Part of a small language model's weights: biases.
MLP neurons of a small language model. Each row is named by its layer, matrix (up: input weights) and neuron, and shows model dimensions 272-367. Each number is 128 + 24 x the weight over its row's rms, rounded and kept within 0 to 255. Numbers have three digits each.
Before each neuron's rows, "fires after" lists the tokens most often just before its 100 highest values on Wikipedia text that the model never trained on.

fires after: " a", "-", " f", " A"
L5.up496:154180086108131159131148116148170167128117123123118100132132125156131135114100173131130132183127097122138100139111106146133126147091100193081151106127095120106136129151120131111096131118067112140155110195131130106151144155115159065148112092129112145144125144130117130125130091102062134146

fires after: "a", " La", " Me", " Ma", " Franc"
L5.up876:107156146184122140108135119173122136089100162115126119122135104117153129108136095129110155122121107102129131127096129092150107121142079127152139103111107095090101115097158119148106118136093132156133147144147174137154165146118166129131118094155172106139140089102137086131112156112112110152

fires after: " U", " O", " N", " E", " K"
L3.up635:107095117136149148127151167145137135117133140117152151111115121140127092115109145143148110123159140141121151128098096090098124123123111067130101120130096091106135094142106138128087175126123088115123110136154122156144150127125072126100159120121152115175130125101085133095118141108112135121

fires after: " 6", " 7", " 8", " f", " S"
L5.up886:121116119127196162167164133098147144148160143175145134064138105084140191142073154092090134119120100136137156163110100145051140159127125139089139141126118092093162112104148124142119108106105149094127113148118144103116132168095108102161101136152151113127117163145152091134114130148108105159

fires after: " B", " sp", " C", " Sp", " M", " b"
L3.up443:175110153122107182139160068135160131072120133156105138115113135161153161113112164154128161136142153154130115164149111113122149125129092095102113122144104129103120129162096114165112165156187125142124138101133085132098140142104125152078132139117130120092118145174109087166169088173160146131

fires after: " p", " st", " un", " sc", " cap", " pat"
L3.up402:110089167117137078114095100150114118151105114065162118130149090142195168122124079095137130137135116117154090122134124161152122115086161122080162128115148122099105159139103101132160157143154134163122114163123113079140127178110153149165155110094117142116118100131103129103162119114117157145

fires after: " for", " to", " on", " wh"
L3.up529:104091133109119107125098170118145119121128150144080138096107148128124134179077152153118147171136135085118162111125097078149124141116156160116169140157121144095122121099140136117118121151144127179109127139126136144127102150112119169136121109122164127164125142146105087120101170089087107155

fires after: " as", " v", "p", " comm", "em"
L5.up417:139171136166127100165147129153096098132099120114100090098114145142113110127116114142134139177124124114142162111108150104131113114163121138131091142147115129119125160081082071142120089115117148159117132138162161136133107176121134123121133134116128102115175162137108135153097093130114157134